MLP neurons of a small language model. Each row is named by its layer, matrix (gate and up: input weights) and neuron, and shows model dimensions 325-516. Each number is 500 + 25 x the weight over its row's rms, rounded and kept within 0 to 999. Numbers have three digits each. A neuron's up and down rows have the sign that makes its largest values positive.
A block is one neuron, or neurons of one layer that tend to fire together. After each block is what it responds to, as a language model described it from the Wikipedia text at the highest values.

L3.gate76:495516495458507491482508519501510476476510517494481469452483519488502483478517485487499520495484541473483504526500525507542487492499505453483463536494517504530548500478493504461516445501529504535504538534476507523509550486505499483479502500480516502447493501578547529485502518467529501468536468487526472500507536500524478445532494514473513488489548504481506493528458499471555524519496501518510495497500486462467509547483511515503481487491457537514479494497525482452461516495508512517485546467480523525506445489513452505527467502505502520462503440487520511459539464535527537466
L3.up76:486494519484521556509544538488470479463523460495490488455484471529473445519462494475503482505512507509519542545503559520454506407488543479462490546521508532485476480515466498519477473519486490565492471532479528517538489505495532504531512478506513489473481520515504511505530518530497499463516494495509465517519500506534513483495544488459456467475499495466503497484533528511520505512452516451507560525466499533526491507513471533524497470505463503492519451493494495497496529579488538534487509485514478482503519474521531480498481472508513492501504466508523449487541451463492497490
L3.gate524:473500482542521507471514521473527495483499463547541497549471475495500472476506548487505463506526523507529489540506461543514496453491466520528504501495508515513515477507492501528490507471515483463536473454534446503514518512508516497506462498512476523496474504475511525492503487482569482456498481491533533466503536472469498493539471522484488546534505482471492548485487472524485493506524491533572489463544481498486486478518495473490488508495505457504444550488490454483489514493487504479504564477522469479502474501540506485536477493491518493559487529476501513484509490486493479509
L3.up524:462497531493481530495506503478513551469544514515494466503545539480477511503543527518490487518494509468503533524551516510523481498540523513497483507475441480564499491454515511515497471468489449522501491536501517493520503485494510458522451527429522488486547513445535509532496476482520475459497536466507526511503520480511510485481501516485493499528492495474489509534486471565499487471496518541522453524517454462527537512501465531518482502470511465486512502515449513547506477517471495503505511496481509479525470544508532535500529461557467532529504498502505526517519515465506467494
L3.gate1186:469493480525521482521514505487511518544464502458486456553450475478518504522502443520540494471505536462488513507483501516499519483482501496536507515451474538476516498480537509470505516511496519521553523498502499466490479472496471502475489460504496480486478479493457487440492496515497525482488439512480516499453495472488465521506509495507514509493512482493519463516525555533528468492454510487501499453509513482483533463507483518496533495472478441471535524478470470515503512488490532492498519462504473522526510516480526502486498488499517489480462533553502425476485530477506460511
L3.up1186:471513490516498480483494482509508484523524467522506487524515476500505518472507527479518521447513567505492538463510504498518504477513487454511539475493556495503477527500519493496501527469497504533494486466516415483517530498515559537493509543460486511480496516478488504490469521468507521540507519503487497544497509500469508534484510517485493487495501550487545499473509529482507481531503488470547510472481504418505513495510500489540516485478518492444535542499483550494507533497511518528485544451527479517497480462512489500492501516547523507508504503480522511525470496502477463516
L3.gate1314:536498484501485442450483520541501542561545447520513547482451535486488465511492477485507512516504529525465474472516534487505467499519522517489503504488491524498517539456541523513465471464493492489486502443463509472469486516521540483493423444551489486547457513567489528500464431516515545470509458494492501497461504501544507494498498490490528509497517518528476487479495514500493446504527453497489532520478496474519527474486447482547497508502521502503517465504484520493467502467438535475483499506501450520488536489477517502509456516523531520492540520533475471513510483529508517517
L3.up1314:526505472525483513518549471481531506557473473573501504479505526502556499478517522439498525481526543489548494503536522496500426540493493516501498523458510486505525501477549492494498506493494482515515514485535552488469491476502524476483493480491507523475491503508498489504467490477506510545481497496495502505529470426514524529500481490492464506484464525523460475523494501473454464517566518503503513523486500512561512490484509512528486536499474446474515485473487519488469516498493516485501534533510503506500554466490454511487482507510471451506481527512509482511490501467457490521
Responds to: Verb after subject. Auxiliary or linking verb right after a sentence's subject, e.g. would, was, is, can, often in "He would", "Season was".

L5.gate108:518496478483532500543526461494507489523516514476505523515484510520503480535498517514540505513515517530487495489487479492470460510503510509506482498509530481526464505496514506466501463508530503458472513446496521505489523497528480468504496489533436471494477517474472452497533580506497464487526527458529503479508502469522504529515486524478462479480496468499517478436482514501520482503447492498475498509487511505495506490501535514513485487508522503450559504498508539519509485479491493519539518480516503488490468548524531453477497488505533472471493482483539524495529510463500502520
L5.up108:508473505489511530510507468490503491491495485487527485483536532479521564446497459532495514499476470515490489477508527463442488511536448503466525465494501470498512502495495499473523535474519501513506489507530529507492468538494539488491538493475514495489528501518492508511507531579507497510517511494516478505524486476508531542523516466484514542484509489491514499486537520517512543514484507495494524536522456479515482505479491449523508555518456489510558492552466455520553490518440486506463450490505535491475503478508478532454490507500509480478454504476474493449511522485469501455
L5.gate1501:515485539501512458508475504493510548505499459496502501478518477533474494527481453493524497532518511488550506528489520490485505492527498538528473519453543527515490480499466471478531472522541521513487518443515560537497473514515486514521534503526454516521517411470457499470517487516540495479478512470521481503479469513478530526559495491517454499493478535523547508499501548523497501469476481505482471534477505513490532508496537443441464541514504534484486500517493491466551494560493518476491472466506527463502461529496515493545490502505493522515529516537495505547490519514545519524
L5.up1501:461510513502513506444497482536515489482494516501501501503508525483550518472521511548507505503463533511490530497496513456536489516522513497534477470493507474501458465528486519521483501478477482496503457511502459511499489504484522502500504521492493513482484508500484497504528523480469498541489533481462487510491550525496472549513462452488475513470505503486539475462534493489480477470513518515524513476515449470496477508490467435490506502505504504518535518456444472535497527488468520521499499492521488493491500498548456491513533496494468483504490492466470490530462497483467529537
Responds to: Pre-verb infinitive slot. Words right before an upcoming bare verb, mostly infinitival "to" after voted, sought, attempted, also helped, can, or "or" between verbs.

L4.gate136:514483493490472503478464520493463503483480459506508507534475509523473519462508500532479498498496452489537476489469506510486497505485497490452514519501562433480485520523478523537520481473529541543546490497504493502501493516541497481496470537565493500525492507548498522514474513470480503492542528530469469531478527531502480547507484528504513471497506494509535472491495509501514518508492521491493559470438514475510504500448475485515490512499551491467519464508553477528447500523544475487491473468515493476502500471503502532522487503521503545539467487476461499485508504498526510481
L4.up136:514507498472504486486468503491508515514513499537498491508458487470520492525521462455531506534489506484509503521508501441482517518535516503524482471510508522458517500496509490531477532488464492524501539448476482511503517507471494507531494519536530486525516511480514478534506482495514453518524524498471506498498491512502504527487472512498546507524484491495482513532499554494511480519459503480510565546539508518533530516469509536464499509473480455534512487493505474533491501494500499486528486486532531495481484477514502460512540546454535490476462474533486511506481504530487532516
L4.gate332:547502471517490499518494439528486536509477535467527506509504478548498516468510492514501500576530493484509532521488483486467487511490493505499509502524531485507514487503470538501474515504511522501519523481537503499522479491499482567495515541499501494494477502532463440485478502515469481442513478502450499492535527464497501492479504471496503478518480518495500555505551557507482534465493592531450536475525497496483542480492523502491521524504495480481528471471469460518513519506499511498540470492528483494481522493466494452477472509510487499523561517497497511500512501521452475509
L4.up332:502543505485506535441465454466485547535497494485454467461483502478498489476487490494509470560505491503505540563480481511514485531473481473515519464498532463502516497487424499489499482497512453502478544466474525505502539500498512523489556513539504522491475509511450474491486502461487468543454447540498473526490478478484504510464502491479510487507490516548486513494485512500542504452488521534481510476464493486506543504487476448519488490512493528509493474454500490521501465463461499485501521478466479470491513473517498490484520482513476525519522496534492468529514479514521523475
L4.gate964:500491468542489528496525509514494530521463459535502538471515536506478501478498473509539499493519466514519521505495457520474511494522505476481492522492508446493546475560518405476500446520508489478514480521481493462487500509492529526502522476490486516494469477505535462509523508519501519507521517539510455540538501530509505468550458490511480505518462481522471526512518486469519483492514490470518523497538489457499511507520525500465425506528501485467508474502497500509473504546470485477511489493500500525492515480530489493506456497506516477495506470502457498504508495506502446482
L4.up964:512498471487534517482489538492529483482464513546499525476498519502522540462459541501499492479515524479520524511502499516524501524513476479516505506506543515504503533513489480518503509542501491466521508476484507537528557538514497495542495546502503500475455517512467504522480541530525519497498474490513527533468535490559514520524445493484498514506471526490557521513506510490520539511445472496456520516519488524501515548495458479466512498475456515483509475495515481510480484479486488491504480530507543505491558464482490530460476532482466492468505467490479499492467518508523492533
L4.gate1030:489436440492533503483499544512453388454513502517477485492489481496498504513517490562513470504498467482507535482477482490526513571487509501507465503528509492482516468526505483515498533492542489508508511448516525470476485506522487500513526513473525467490518529504534471488494529506526546478496519523529521503507490479531476492538487545447508514504497514553474471493493513484469502477498493489489488490467497497470520493540512469485525521498509503488514514500508462505510512516411506473462501557436515530527509505520513509497486467516527504544511497521502502455553528467469498489
L4.up1030:500494460524434512499534519507542510535531500522469549479491490496498488490444449491543492522515511468523495515522487480484509479510513444497468517544514500488536473493482544482487430496462498480492529526490451544516499482466474528490488515498468525475487492508484494512495458516509505489515506543492486542545562511505505490494490511548495538511503488539480543511513483497511495515573501490485501501485482505556505538472474491509502479491499478506527547519479505503488504506492518526545474505470531509525493451456465483501506526501523461484456474496505485486529469492494513508
L4.gate1152:489521485501482469503466510488486522501483476504518453510453505504485477467521499551502478527558472485501496517483515496495464496476505490469489484495505496498472553521454490511509515500460509455491510474514506478535489512509518532529529519492486480532488543501516499531471546492461455522483501491506558506506549503503477517472496521518556497494480501511513496517520520514523509493495542579545459513471479502504519539488491515515545506482497499448514521512493531518486469544485479493462509524516513467495499496495502464487487483500514543524537476493496509505547493476506495485
L4.up1152:520488503489475466451462509477501502493497462515497487477457459498475463483516539516514500497539512476528484506512507523537485516461505525521500495528487467469481522552490496527515528479496479467495487457499495464518494518510538500517510506498544472446489486541522495519467489500489521472466523509438575496479556473515499518474510509475505483476527519562503510521506484499530519476501538506497510493506486522525497491465481521520500486471493439446508499516506519538471470539493495525448515504484510508483509467482554500466485474512483489525537501503466491506544511503518461493
L4.gate1418:574483489486488477494489505476476489488484522510494517507484495510477507490468493463510515523530458521507531511508485487527546516503455500499437489522517486511553541502465486506524498521500529473508459494515508496507473472475541501514511485488503509546511508490488536515487512508505511518485481525461543489519486496500529504546446507473488478507496529525504548450461520454492485502488505474507543479537459543501521460494516493511444455478491515471528471534487481509517518500559490493529540474474500517481535480547500478526480518495509534474496492482454470489502469512481493474
L4.up1418:500493507498511470514511494479516468483489494487442517510459500515558503521495461453493487488503460558469473529529499518542521512445469488472445489487498498525522508533516502511490472518503498487532481483506466486513508504506469493500527504506517557500514496502521495520503508518483509498477474525508517508514493541492503480488492500467458511506519507491528551510472528509518543443485538493495555488519477512527522507460471527535464521499490515488545506562505496507532497548487569505511505502448525526518499428446471494521503513481474485507500484539508472472515484515507493484
L4.gate1523:530476490482499487477492503473504496540493507463492475570526519562512501472538518455531485460513492573522554500463511488540538494496558514463513500540524512521483504458517540520546477515505491485491491496501493509467505491508540508495478488534443467483497482469501527475477516490509511473463527454538458469507479500507519490528502517480525492503476536509505512473494507489493510446503512473488482517528509522448499470470460476450519469485549554506519498503530540508495529492464537458533509518476472505505510471491502530537494552499493502495504500488480516478506501495505533503
L4.up1523:518510506466517506490501521473495471494511497489501499482518474512487531495500526460535512480467473457522572527468504527459515484549565525526468486516508511541485503531478509506496470517540497507474487497506511518515491505521507504467541466502525528507533532512506528502479456492498470488492480478459465494477524519534506526518510539475505487514524491526470462486500493498491505478453428489508512503527481495486491529486499493540492495515527498501555518497480507503517514497534505477508534509529525451492478481487495504526525463495535502500492480560498505493479511496496510515
L4.gate1618:495499533516521507491541505504494505526513491522552485521477472506494494463441541510466471509515475471521431513521463486516508457480525472519512499531531495497538493527477459502500537468526512544471527503503556509473429496487473510526479547544556518510520513542519436497502539516525467513449512529501544503513525522513490493517506465494469475500515495494486488509495544510488507479459479518479519489525513548517470446466495500518474432487507489531487443521477523497494510518523486504467522486489486484494501503510532485508482523493440517504486514444512502501487487468473473488
L4.up1618:491529515523512485508504522493511486531505510462505459504479531522487458440484488524504536534550519490579486502488474501508467474487502457545489468523523448503537480526481531499507525450478499488487499476536538522512447477460519516503491512480487474528494528480514484579473508487479533489481536494488488502503503517500501534485551501543486466458473490480533503534507482483495506472455504529523509501486483513548479489512538494488487525534514526512466487534496477497481478509465512499511498503481506445485485497484516462519499512481518496494488524511479545521501480487466484513
Responds to: Agent and source prepositions. Prepositions after a passive participle or verb that introduce the agent, source or reference, such as "identified by", "listed on", "according to", "received from".

L5.gate844:506533497524449518494508558530523525500469457513499503512530491478439513475530489517549503517474439528510510491482473457543535492519513530526480529525508518494538489501498466515559524444476453476543495469468473484502533518521533503545464506463532453467462471449467536507505511471565480523506496494480502494468529512502503530502531507434516536437478528524561466470481456537451506515509519523472510511496485517488507470484585452453479510508544546553564501527536481501502505522525499517467436479515491475500484482502514498453505549485485525501544545480507487481525487529524506473
L5.up844:537492480506512528469488480526482528469472440530443484508509500492517520477529484509472548551469499542508501501525497471462515527516494503545513519494473511472526523503443490476546497564542556458456483488476482515537509484500498500501509521524502488480507512513496522473483541488508514463503518522487520518505490489515548537534499526482494501503476498533500488517486496496488543535543509502499543488513504511527517473575428468474485485466534518508518488509522479494471530491495492525503483552475522525438500539509501493509534566493539514510518515470451528461476518450524494531
L5.gate1530:503510457529460497475511499490476535483475501507518504551539517528502525485506464505496490533510505517482522529507521514497468526480476514517505487497528462528514511491501509501505519479490506533485509462488469487492472473482457470514488502481556483484542497490486524475474481441529507482416538503497562528500512544541530523519454526482491500476536484511501500483474491513474543480518518513513504447532493547524486498524494494474520496502478508468490467516506475506479528499496560538465484501509463490437500486496536482498479522469511533529482490495477524524513502459505539510
L5.up1530:521479519506498534486495530498507500477515452488531501528457491519451487492542468503469512499540490480507496434522497547527503518488491541529503475500511507489530485486459535494438521488472480492506466509525519465525472487455507514518467511508553520460509506523501504501490488475495458477500499499511477487459491530473522520514484514494482515505478494517498520462493506490490497531488587516438497424500500491558473519508494513490479491519490497550549460547485488486504465526518501529458459515471491508486527477490548493504517566517548477470488481542478508506510528504520487517
Responds to: Agent-linking prepositions. Prepositions right after a passive verb or relation noun that introduce the responsible person or group, such as built by, led by, child of, handed over to.

L3.gate199:496456502496456509485520478470499483493486521490483522459507513506462504510454510501497501533504468491544464527496499501520483454496499513452495471520506473477523475527477537473547442477552510482543490482493530505465466551479469480512571511547497506498512547485493501485501477483526489475509476496470522485481475495542531541499510542469515473489507496502518531501483489487480506496471534487504525496496503491487515498507464522516476541540477498509563495513453477500492505513542514434484514521564500452472517473478500532552461491545515499501487521464515485493460495472477491523
L3.up199:476485494523533496460513457490526542506481513504559471523492514519507501497493507546506530524485549509484526466474525523506509492520500463516556506510468505475513502478520489492466488501522478518507514511509550506456484534524513462498495528482545480462566483553510482533531504520469540505469493515484502529457538542465494510487429494499491491510515513513464477485482520508489498507480490484540512503483499485483508507481506522480510474501484500480496493484462465486482467470475493491472486486486482473477486502489467476478482502516497538489466508503511534514540483425494498515
L3.gate256:469518509524548537467477497476515530523547522504532468516526518469500512506469506481540515521507505478498494492570532504501498494442494491525533480500514521475516494545486537526532480491563501489482485487521478502468549501531558482460492476502576528518538475558495488475518551454456485451494485475460506494514526489469489522492461481480476526511484517453505480496492500499517551509490484546507495535493491532498485529456477503519492526550485459496456492536531533503492501460494505434502503515523479529506535527454474503476486455501513492515523516478512479497461500494511479508
L3.up256:493487476492489516506502471469505525554542509525506482509500485503460499503511543480495521499522514483507483474497508508525506497489495483534490514466481564510466518521446495524502444528508476447491493458545449477510505503547547486501477474514570549524561509486491429546483500499510510509542502486481490516515453536464495492496549461529506428496488492499459528501496526494504479519491467495508512441510505509466468529512509516486446486479502464546521524490516510470514484511505462459500467520528481478467476526530513521523485547470489508501525445499487459520482464502482472467
L3.gate407:521493520521509514521507501470507488466493528483510498479507525473513505524467516498494513486503486454479514496488518492505502483490486492502507524499521496504549493522462485506489504543528481492490507484476508491520489466526480485487524474548476534490492493518502455506518517446527501496503425524483497464494545531473451499528464499476509510474480475500477488512548465501524520490467513518538521480508490481511501521493480526518508494519508509525526478499487555482474463495511486497525446493467505476489507527526501468530520508467520482491500458494475540508464456494527507481
L3.up407:529512503460474516479498483483497490553481490490487473532545487515492494525522515494474453508536497486504562511497501504472518524531510495545505486510478486542519458486481515472522533491504462511532503456522525504540487523499524460498535539526474510508512477512503473476496482512518497495533472508515524533509500508500509530480568554507486475478513501521438530513452573494493506501490517501478505437556502503447496477491482508488443497497520520482491479529525476467476500520470491481546469539469548487465495530499466478502485509496491473523480515492481485552513521526526424487
L3.gate1305:525501502517465461489489535523506468490490485550508478518490542522526454521461509509505506537518492522500506522505495471507513535507509476494566493499536512452515536541465521470463477477521532473505521510534493499495535502497498542506475526520522534512520515514521521504508536492518483519528529523511512458497500527485499513503508487483487525509466527496487504416525460467514480524480545485482533536511485490470504546541528476545432559491440487512487486465499501472545533491504511504516480508507505438462530472502459522514478523520446482456513503501475516464488451516492487482
L3.up1305:511480540480490521448462477520514533504483526528526489537516528437475485516472558500510510515448510470486497521517473482537515530544471472517550464478475465473481467537503490486514484500517557519495548508530508486463486474478471522438495509537565494483514519545508475498493537510466494494441508481517461485537484540523488528499473505511488494525484512509479478472505507484481533493443505502514498511449471519501520515533495497502452482500566507533495515529491482511477495470505478514504481493498509453479509551504475522468470516506477462514506490435490541519463499524537495478
Responds to: Prepositions before quantities/dates. Prepositions, mainly by and of, that introduce a date, amount or agent, as in as of October 2018, by 2000, win by six lengths.

L4.gate174:533514542509541508508529480516541522524509474501516511518484508475476500516463534501539477481492502547456517498548474494483449483546539451525507500520499474486484507474498501474480422515491475453452485493480489511502523478500487523498476533510507456493487513498518496477511516514512489475544461462509535485499512544500521513511496528473476507492477517500511504482488511527528464483525501528516503526472516496485559526474532525503534507505488495485514512512519464454488475441477486493502525470534472536467480477511510522488485479535485514460498494480497523499523495497482530501
L4.up174:494514521533508476475540482493558527481533511511516530485452501538503502542479573493522488478512509525421549498512481489491472479519480433505523486536510501462511490557512511468496548489503492522490475503470497507485511532475493515475517504436511485492478501527492485497492506525521559483491464495519560534485524552492516504514483511503515457514500508527509497490491475491540496527492502500511512554524506516504480498487497518517513495524511526488514507443464485468525448512458450487490513499516495524496458505469465472499504484525478519529454506477484505514459461509519510467
L4.gate305:494497491492496489458510494474502460505462498511487511487491518479484543499502523520508526535515519475480504480508504507485477479504494463519539471502461466460500531535499508462540479484534473530503526493520462495495498482465459481483535550520520495526476533479563513511507503471483521508549514515501483510434478471487504507519480509494504496525471518493560529476557473482486503471548481499476497497483534492463484531518503487534509529499519522468552507491495537496479482507498515526510512497489538464507517485480513510503497470544476546465496486546534476523510492502484498555
L4.up305:514547500529550499529488506501473493527510505535517514543499424501521523485542538549494524499452494505468488500495519515501460506449535488524469483504500491491506504482537516460459517477463511476488489472501533475513518501481466510467490510505475493527477525470491461528547489551469478498459481504510499498467530520512519534526500534491486553460518502485483465525511496521492506482490468516492498485494496462500497486495514498518533508490461526489476508492456449451480534498501483535486508494534518495497451521467523471519520470507505495529529494515495508511490518475521501557
L4.gate707:487497503488527477497494464475502490510469491477543502466454466462514505548445523496498512500523551533474496495481481506512443533536483510513465489482532448451511496513481519489489488490488506466489448514499549506513528506493481494486480491539529484485499561500468513499538545469492479503519479541489544537526505495524473535460506500502508449493484479508487536471455518507519530475515484537476488524496549543496499495510516477497479523492491512465492528484480506530529516445525549503547486454491439490505538479449531469514483515494482521477486485527531532531506560486492537502
L4.up707:501534518509490504486503507512496463507477480487508512504496529473469503446544528494538510477505475502481490487488455505525519500506473481513494559524524495532501575479512513478485521482481525507437509514467488514499524504544510502490511505508491525489504500502530479491555502469550449509480464452487536498528557495488502503527517528483490506493526493507537521549499509509510516524458471533540492488483472529493519506519546524471471528524520551511487482514459491507476446445537509522496499471469518481497503559527485490508551529493506497480511518474489494474519516455504519518
L4.gate1033:494515517485539490547456490513536465498523499462485487527488477448512455480482530487515511508511549532471496534556465518445493497555512508488529543567523491500525516474425498507525510454526464529520450500516465514456527499478487486501483508508529503473500489526522539459485508487494520498494543516535551488449478488487514467488491475500516520495503492489460528455497479484515543533503562503502501493535500481477500484513490512454527550486486514487524486536519486454471503480486497509501443530508489527481493501455510502525515506551500495513508497451532503512515490499551523534
L4.up1033:520521499514523483491474502483507507500470482519492541532511520491490509539505536475546503462499531499486518528536464481470498464511498482490479513461523462456510510474504562536475481504508470449474479458495470472502510479537540527468464518505519482514480515510490534506529522508503540459515461546466512536488505499527536526486481512506509493532569459499461536504517516497488525539516499495539486517516520518546525506523513525469497458473526503512445470504540501494553519522480516475492483531486502538454506517458524505516504482484504480504523493443507533503506515495503574449
L4.gate1042:481500486508490493502490497502472527497490465536459469505474461510497492505548460527533490503513510520495525499489462510554489527518484513460484530486509548515540497473540496482513475467478496503475488455525487523485557552495510467519547504486542478504543466486508543532526510533484452476481499487551495456491520517492507522487528506465482539473516582503493523538488514516499515490515464479522497491529503475484494512467514480528528501489487489464552485521495478451436489509479511489526501494501542504532487488484517508453522517511544490492518489572446498504528524508554537493
L4.up1042:483471497487506507514496452511516515466486492476476454536500493525516481516522554494505481530520516468499499475489516476508481506486497496495492485481528497489534496450510468526501530493477520512473506511540461525480548478515524451480472464492479476529494508476529487469518487515473492502489513486465489494491547446453540500450511533504510533473503500518489497516459512491535584506489515502477521488453499510484496534510504504496487487465437520495479478516489551468479491509484513467541526475492497533501507514525539484497527535523450495499487543510492501513527494497527534488
L4.gate1489:478494512506547539560534485490502491490497515496493465504465488494485466507507502496508524482531496564485512481546507465519495481472532486551489510476529521477483508544503519496459474446513474500521457507491528494496488455511496487478515508463504488506511466520471494502513498492526501500533486517505479510510503513524513493522511505531509507528552492484517487507482515509466510568515491521548514508513474498489498511519507483516495504500435531531532515511541531472479481512500542465518504516507488487501467490543544493525474465522493509528497478516482441478518474507480503477
L4.up1489:492521523492537557474509514506524507540471525463495503489482547505450487507525515437427509447483488513507520523510514487497515517532488480504535521450557536474544541512472485494454484475487490536514510504504473468494502460518499507469512495501524544516501466536515516519482476505541489487539478440520516480509548498512502507549503455584511483499468489476531514531541440526477504499495511474509480493504457468494530519489458515483467489463467501497507521485496497457478487469495549522512502496508460511484514481458509500506506498500479470554523499501486514556499446507494524468
L4.gate1630:466527544489537523474551492484505545545494512477468488513518518495506483489519513461465523447511508447525507457508468509487469518532479492501539459495495500496458479502508524476530426469489518507481512497547494501456528533521478498501513487458526516526528494504500509510561498503511474496533511463505449487493537524507468514513486525481477517479543519459508495461481507502548541527535520497498496539533516531486524539481502519480514535478490522516492524480514472486506488497428522498510522462534528544476453511471504526501491484492543517488500503476489519487546512489508477497
L4.up1630:479524490492550536467552493542521518483554507486459519470510501469472457489478452526474506512485551505458527498461444505522520476528498470522540517524420492494474509485461469469509398456521492518508505467550500513500494502465448500459519546520491516518529502516501497467502522529461482451492476466496499504501526517514474492525488504532457523521508508482484527477515511485492510491527506482513542529495484537502509518517531568525505500473510475474507526524495545487475495509514497546495545494553494520496472507480519512491502483478467521443527512520491486475482502495508538525
L4.gate1661:501518501482549500538512523528496504560518455467525509475495492468473525475504505520506480472522502487519497521508496483550461464467527499506478463538514491473487518536530535482485468461539470501523508520513517479474544530511472466486471511455490508518519532453458530501523524500557458520530513493528493501523483485530502518476498510462503507505499495515505456541462468506505493503495482526513494501544486521479551502540500495477485524497513481502497462514506508502536518456488544464539520481505497530477491472527485526528481510555527519520490502521492520511527493495480495497
L4.up1661:462549521478537454506493501510495574498504471500517486477483511485511521554529506520521532520528497518550534529491499519530481496541509491495501486533508492484515506479502468541497479477519463459478500540497491444496532535505436520482465480517529471511482513461496503475505476527514500517515484495494531520447491524522501503486505473483489487502477494525516479566446505526506461463496527455473494528495519551534480471481541497483481523466505476482513511490476485529524475489514509492464472505503445574452489452460527478524501480512470536491491519475522546539540470520512484521
Responds to: Infinitive to and modals. Fires on the word right before a bare verb: infinitival to after verbs or nouns (allowed to, the need to, decided to) and modals such as can, may, will.